{
  "norm": "rmsnorm",
  "rope_fraction": 0.5,
  "qk_norm": false,
  "extras": ["capped logits"],
  "init_std_down": 0.00267,
  "max_grad_norm": 0.5,
  "max_seq_len": 512
}
MLP neurons of a small language model. Each row is named by its layer, matrix (down: output weights) and neuron, and shows model dimensions 112-239. Each number is 128 + 24 x the weight over its row's rms, rounded and kept within 0 to 255. Numbers have three digits each. A neuron's up and down rows have the sign that makes its largest values positive.
A block is one neuron, or neurons of one layer that tend to fire together. After each block is what it responds to, as a language model described it from the Wikipedia text at the highest values.

L10.down206:148117131110104164152111118139125089180135109120120132143135166134168151147136122159130060113098167150127167123141113094167130121107145086133138115108130155135128171133146120126135141106148115134171108136116133097138086139120154131182123109190115127133116133161153103127099130145160143102087105073107164094105124212152114122116088092141122144178136109142105096109155150118131121159192
L10.down463:156123116103137129130130094114141114150112094123144178155105126159125126134132137148161120115145148112074157112124103144110114156136114099147120119142140119151119109125090119093139103125103145115119092121135152159134137153137140110126140153151167173121176129111104148133114104054114130139112144099130123152156092135078144135121173112120124128165112118156077144120162097134133119142158
L10.down1540:177156129130096145119172154101168124125139104123147140124126098176086094074154131103129161131111166075131119113119134134124122124143143104114123122120150112112110126167095102163138155153129160126141138114130143141101102152158082142144116102142153113114100153117123093121153146111106168112168096098140119144159141116155158073136118155103129128110159175149124152150130178110142172162093
L10.down1743:147145099135087100155171135116103103133079134136132176133121129087099168096150132132131068110115128139116127137136116151123117102150111127141122115140152193148146126150123155131118136116150129137160164149151109140144167115117126109160112151070106124136116119142127114124120115103144111101173149162107124150150126116100104121109161123118111128107164131105080138133101132139120121094131
L10.down1749:180142127122111125146155105073126136132130145142135140111120112142139160093120092135125128158133145114108107103110137129105143129151095103155109083129106073078126144120121158192158084123080116119134125161165106154109116126137134124140130170149117111096124148128105149155132138135099172155133085086157152131105088129111123149129133097116144099122162106134111155113158135124155092108179
L10.down1777:117151102080156089087118143122172132124093118133118118120150122080107178122102121087134144110117140080152106101109134142145076120178097103170128130130146157169153144109141115123097145134151126128138117124095115139130111124106134165108153147091134153119125138136088128154140179141163118122187126143124090146134119132135107137134160114146093103148138178156143129144090138095136163138164
L10.down1877:112105157111098142098131145142131128130143164131129163131117137111182147143152098135098145129127149128118119141114204073129208096104142143179159159114134153142148137140130111131150146162125122121145154181131103081126162160084142128133116100144105071117125143170111105148098105156117120094125122128102127134137100123116200147180155148126152094178121120155100072112182165157146113094144
L10.down1905:148148135114122125131152169134140115099112112118121139086108148134114135136120128135129119149104085122155094154163147111093156136141114067130133172148101125114141099132113086143147133146123144111143125136114124109149153110113144053148142121132098114128176119122193127162096153105088165103098107133117112096122173122089173151085152137158108116079124122130101072172133153140147115124053
Description: Month names in dates

L5.down122:163074136131087122107039102126151119102189118116150122122148118134091139141131135138128116137139094141134116128120154149151158178108093118139088129124117132147147133108116138132108114111111116116136107181117151128151142135136106165151099091147180089141131140147088130124109110124110153124151163130130154136232107117146123136152123095130165148085112114138064166113106076148126117137149
L5.down153:154134140083081114110069099119159141143141134132183139175128118122107128152152112120129154112176099157138099095074124155132141132113103119135051096178115111159142106155130112124132137100108112114134101196122116130134132140157108129140116124130149053157147079098146172156156127139126139093115095107138134172133138098090108096099132106128120166087072143145090130127127143174117159142123
L5.down444:124113127107104158109062113117129139099152092144149096135128152159154148157133131084101175107145105147156098129141161163154118166121082103105099105144134097152108155134124110126125126081147103117076077173137175104127112136135118170114157161147159094158127090155162132092145125139111122147099087132127162164128106113130127130133143137154126145128085130147105122170119153093129158123149
L5.down532:144138143144115116155077108108122123094190107144146124123124117080105143123116133129124180104143129111135090129118096142133098169108123096159102124127146095142141108142131171131117134132134137127138160135077115142157139131133116167101138136133113058092154187163101114137156147122094085156112113144146177152144141124113118116093153132153131114105114126152110125120127118179119139099167
Description: Foreign proper-name onsets

L5.down48:131122108144151165139101108138125144151114112161153103128143142159124100160158133113160150149105145136112161117153103149119136105140135082124140121097079124105122101128115099130139100112141119127072135152119180164120087168123114165151115094163168156157105162167144096147134150153138169099153146133130105153132191180092170175127138105134158114135109106139124139136125124125116097128120
L5.down220:118134140106100143131139113117117098135180126167145173099125095124166098153132111135130148159120111124116165119104150090154103137156119132106104153119125145125115175129123106126142155135137152121127186123115122090097166152128138138134119126143131131157143115138124149119126134153085157134135125120146118097102137201148145108125128132123177145096141171111135124117134135160146091140143
L5.down981:160115137120106133148099139126137100144125112137145100132130093132083104107169100137170074117112094103126153131082109128094126160144110112134129159124101127138131110132111119110098131168150132118149153166144100131149135182193113131064116123135092111142101146144163088116142133136150141147108119141138166133093112168161120123137144112138157146126133176154135048109150096136112106200149
L5.down1847:139139140117110100130127167103175124164101088162100105106121135138129144170158171097147112109150131153138166120127123162107128127175107127113129113133156169106094088142130118111105144136104177111126121100141129101130146148119122146144119152135092148082126160139132120132115147135099149163098147146152155150117077106153114099098165105109112095148130118105172162120124120095156128111148
Description: Date before year

L2.down319:122120122142117103143103129102095130151123082110146131086158141118152144117115086097136117134153107095146090139109123131087145150128126167128147102141164129122122132130060157158144117122134144107154138133159116155140132089159118123107120101130108140141108106117142144128153098112062113175110065124136144106161123117169120119120105113132140123184156109162108122132159102108111154074145
L2.down1582:101135166086106185093107135115156108150154123112124132138153167125135143150097099142144122115128120066100103126117164149123100114100117093102108173093126141149139076145109105129116145114099103143142158142109137105139116074079116100117111150156168148106128120126149135135127113152141182163137130105112097132140141104167159144169110106094160149148140142127130127211150162121133182123148
Description: Month names in dates

L10.down545:126112143141129128129134079077118129081051116133115117103110129137147089160149119125120133108142134117125125164146096099151128108082124091125116151142131113153132142135137133125120122128118104120104139143131138102097138099151137078175153136106097125100123121153118130130148081161122133132163131115150099109111121131179147152104154123139133166110097151086159123145087143117134112101150
L10.down866:119135128149150143161110102088119087088134099140173106132131143107102135123143163094132106121117133110108120103100111095158128118124138132166099113121130139146123111126154174150127172115127111116099134106136112138118157126128063137128160138098119125136173130104167140140158147101137150137096167123110145113146088140103087105104166119146103115136141110176125118137121125104097103120102
L10.down1312:115120189103101151104104116117121104076163148114098109093120158143136151139129133130143090177110108091141075170097134164119111079058128133124105115163083190127150146156105104128140155133143119132146039154116103107095169085147087099138143122120127125125154137105134110149150169150115195135081139117157117126158093163105162154147111130102110138149129122148116108112146106128112138124104
L10.down1333:113124136129135179156111129105133110119127133128140103094169148171139119086139128117134100104077156086133123105108117137125090119109133130115082105140113113072109102120114142126099184135107156127138112106139113123206130107134108149132129129111137168072094119134112126123153171095135147134141109145082095122161128167097137170117138104134136141163116115107163135074139130156147139120117
L10.down1424:132127118113189109138146122124088125085150110157140124154087155138115150132124091111120128132105117112127142122123144111156093158123126172102104114127179134118166163167120167169141128135170147122152159121110129157110109142114151128174106127095150119135099136127139143125122122120182116161118111108140133182134133134101107119118152086124096144129163130116139119117161098076143123128062
L10.down1605:130150143138143119159130088126164114137102152135114131090130102093123150145103152167139141155099128122105132126188160135143112174149182170113111120121122155091120132104164121143130134131114121130087113128119115174158135127155070105163123122117118132098087160146122167139126124106110126148150139104117131190093115118082087096169195182126128111098161144150099157138128105157131090081112
L10.down1716:125099170128130119157108121162099135132180176175107126140165177119138119129118138109151144131163143107110140169140138099122115151114103105121144153148098112140164144154112127134086125164148126141106151123133146122125139140134101084122122160128144115146133113161175118101099141098143131117154142130116184131149141095108164094131136149154118124118128082171128151102131122123152130147112
L10.down1798:103126152145123145114062136114116163101138143133102173125110159125071130133100071100141128148112111175121101152135115131082170121076140110135138187156150163119174110144112121099119150116208127125129135156089093133121124158122104135163081105137114118121126134164123133128128148138156127156121121131123101100117145141132126136151089109136109144139117131093140122158131119157133126100112
Description: Pieces of rare names

L2.down1510:167169116136109152168126111154124170100131171107163139116159131138137122128166120138144137130152142103083091158121114112194076119137162195135118141172142118139105133112125160164125164118134105132127131176133116122146116127155111165139142135151113096145114166074135158143181123072150076140181170147152146152133131130153093118137076101135173144141136107129150079167134136137155095118156
L2.down2043:104173089118097093129103118115142158124129131148089102134165136139103103114103142148154113156108144085115149108119147137144142168118128121162116163102126133098141154054135149131120147160117157137144119137138100169109138129106115174162127116137117162138104108171144160138116121111105124119136111137115119132108123141170052170162168118202137138168128148106143093101114145099128137152157
Description: Year decade digit

L5.down1148:156111167141129136138123125181121110130113120114117132137087123122109141110117108099140139129092127115138107136114134155106103153046116117140116110166131126120081125091098140145157181140155095120154099153127086085130172107096145094126147133107085126123099128158105146147127129101135133139130141121125166164087125145162151129141123120121143124117088123121154128141097135128128140127099
L5.down1240:115112116105138107130017114132125143156168119116137176138142119108140111119109136161105128189134116170105131130133109109111154179133092084127166131122120112145135153151131119141159107163146111087118070186171150146111152141142146093143105146160113113145140108130113196150148104112169111147110126145164144167129105131175140143160120097161115147072106130160096155138073093105122098127147
L5.down1343:113158131159164161130088092112114102102097145108134159136139112109114114088152108142133097132061152108082125101108099108127168122106134136168146129094104107109105123098115147170133134144117136168143136177126148160130157132136090117134135130124124111149179140168168222113128104102176117172171103121164129112127133126132115139144118129125162145091110132198129137142102112108109124112153
L5.down1731:141136151199183141127108112106141149144135113111142194077134115138115144136134094131105099132062154125123152131117082151135142141136127117130136140129123148131151124140141080123124119177117139093128145115133119120105098147115121136125085112126073107187127080127120163131166121131095120141147128125154132128119117120131112120135156126121117118118127115117112140141092116174144108105104
Description: Colon in time durations

L10.down834:134120115096086137135110197137115141140172108121132128132117093102106105148118080124124082177074130148150145159110118144122140106145145146109098122130119093157153155109161163108152115109099142126141122123173159140144080130083107140129110129099100112143115152119128113143138132112130119141126129156148123101123133112127135164125156144102111110090159140158163147111146075134139124108187
L10.down928:130119107114135123141121152125148101135095146115128160121117127146128121098092144148090147094097139147104112111106063093096108152147102127134136163108127149111148114155100103088123151075153146114147094150088133127122154147128151145172111142127121141155149156131123152163132143086124135134128100122095098103133121100114108154146133157098154127148108099119124128120112120148070128173086
L10.down985:161126102188132112127134144154118091094093108137081091137128178131139113093107140144112153138100135135140109103118122146088136143094177109139183091122116152117175127130139166144136096145083161116070160140115154126118143143166149126103125138118115145136138143119152147124113120120151131104166116132155110138106160142152124135126084148149121134123121089181147120112156113158150132177104
L10.down1249:126127141137137136125128123092135102109133115139127097116077149153167140149130121148105112130051140156082157111121156160140137123142133093138185116122147138086123128108129137101100131158140097116160120111120124120157151150145097131144098135102130135126128174118093137075144155102105124134138143096160062107150127171167143137159084147118085167119112106105140112158133102157113146153165
L10.down1336:146130112148133153079141160102155144142141072112114096151144142147125120104128125136113141124168144129125102126142124180125136151136168130148129094082126114104136117090127116119091103157129145088131108104122126132110186151157183076108173118140123190126186128132141095119147146100094119109114117129164135163152132141142164154118105118149128128160139131118107100094129137131166128138132
L10.down1384:151157095162149074121087146124160149165086097147144167144158112101147109130163114120156153112132124136134140084145155128142102137109134145109148153063136106150113131088113115134148117174128128134070127115108123140160097156147137141113159118144112145169169131160107144146166123139137104131126103129145115148189148119185131155131128122094118162098142104103129130117140133141126139169163
L10.down1651:158123123134149131160129165155129124133133193130093101111161107140133123123124120120096101145120089128128138148090120151124154168160135137136151105106094076143125148103107131159119095132091154099120151109137117161131090117102129138107096099128176114135129091120133103136124150163092091097123087099163165095124108094094091126098113148141138113107163152121134163112085096139135145108160
L10.down1728:160165152114146136162113109122118094134080124076133111104105128147120136165143183103143121118128176141133142097150112110117175136159134126089128078106104106138143154137136130141135156144164139098115162112130115149135122123146155140166109102119088150100136129137132131117178163116163141101159155152165143117118118129099161122168164166129164093125096158127131116121137109170133077108155
Description: Mid-number digits and separators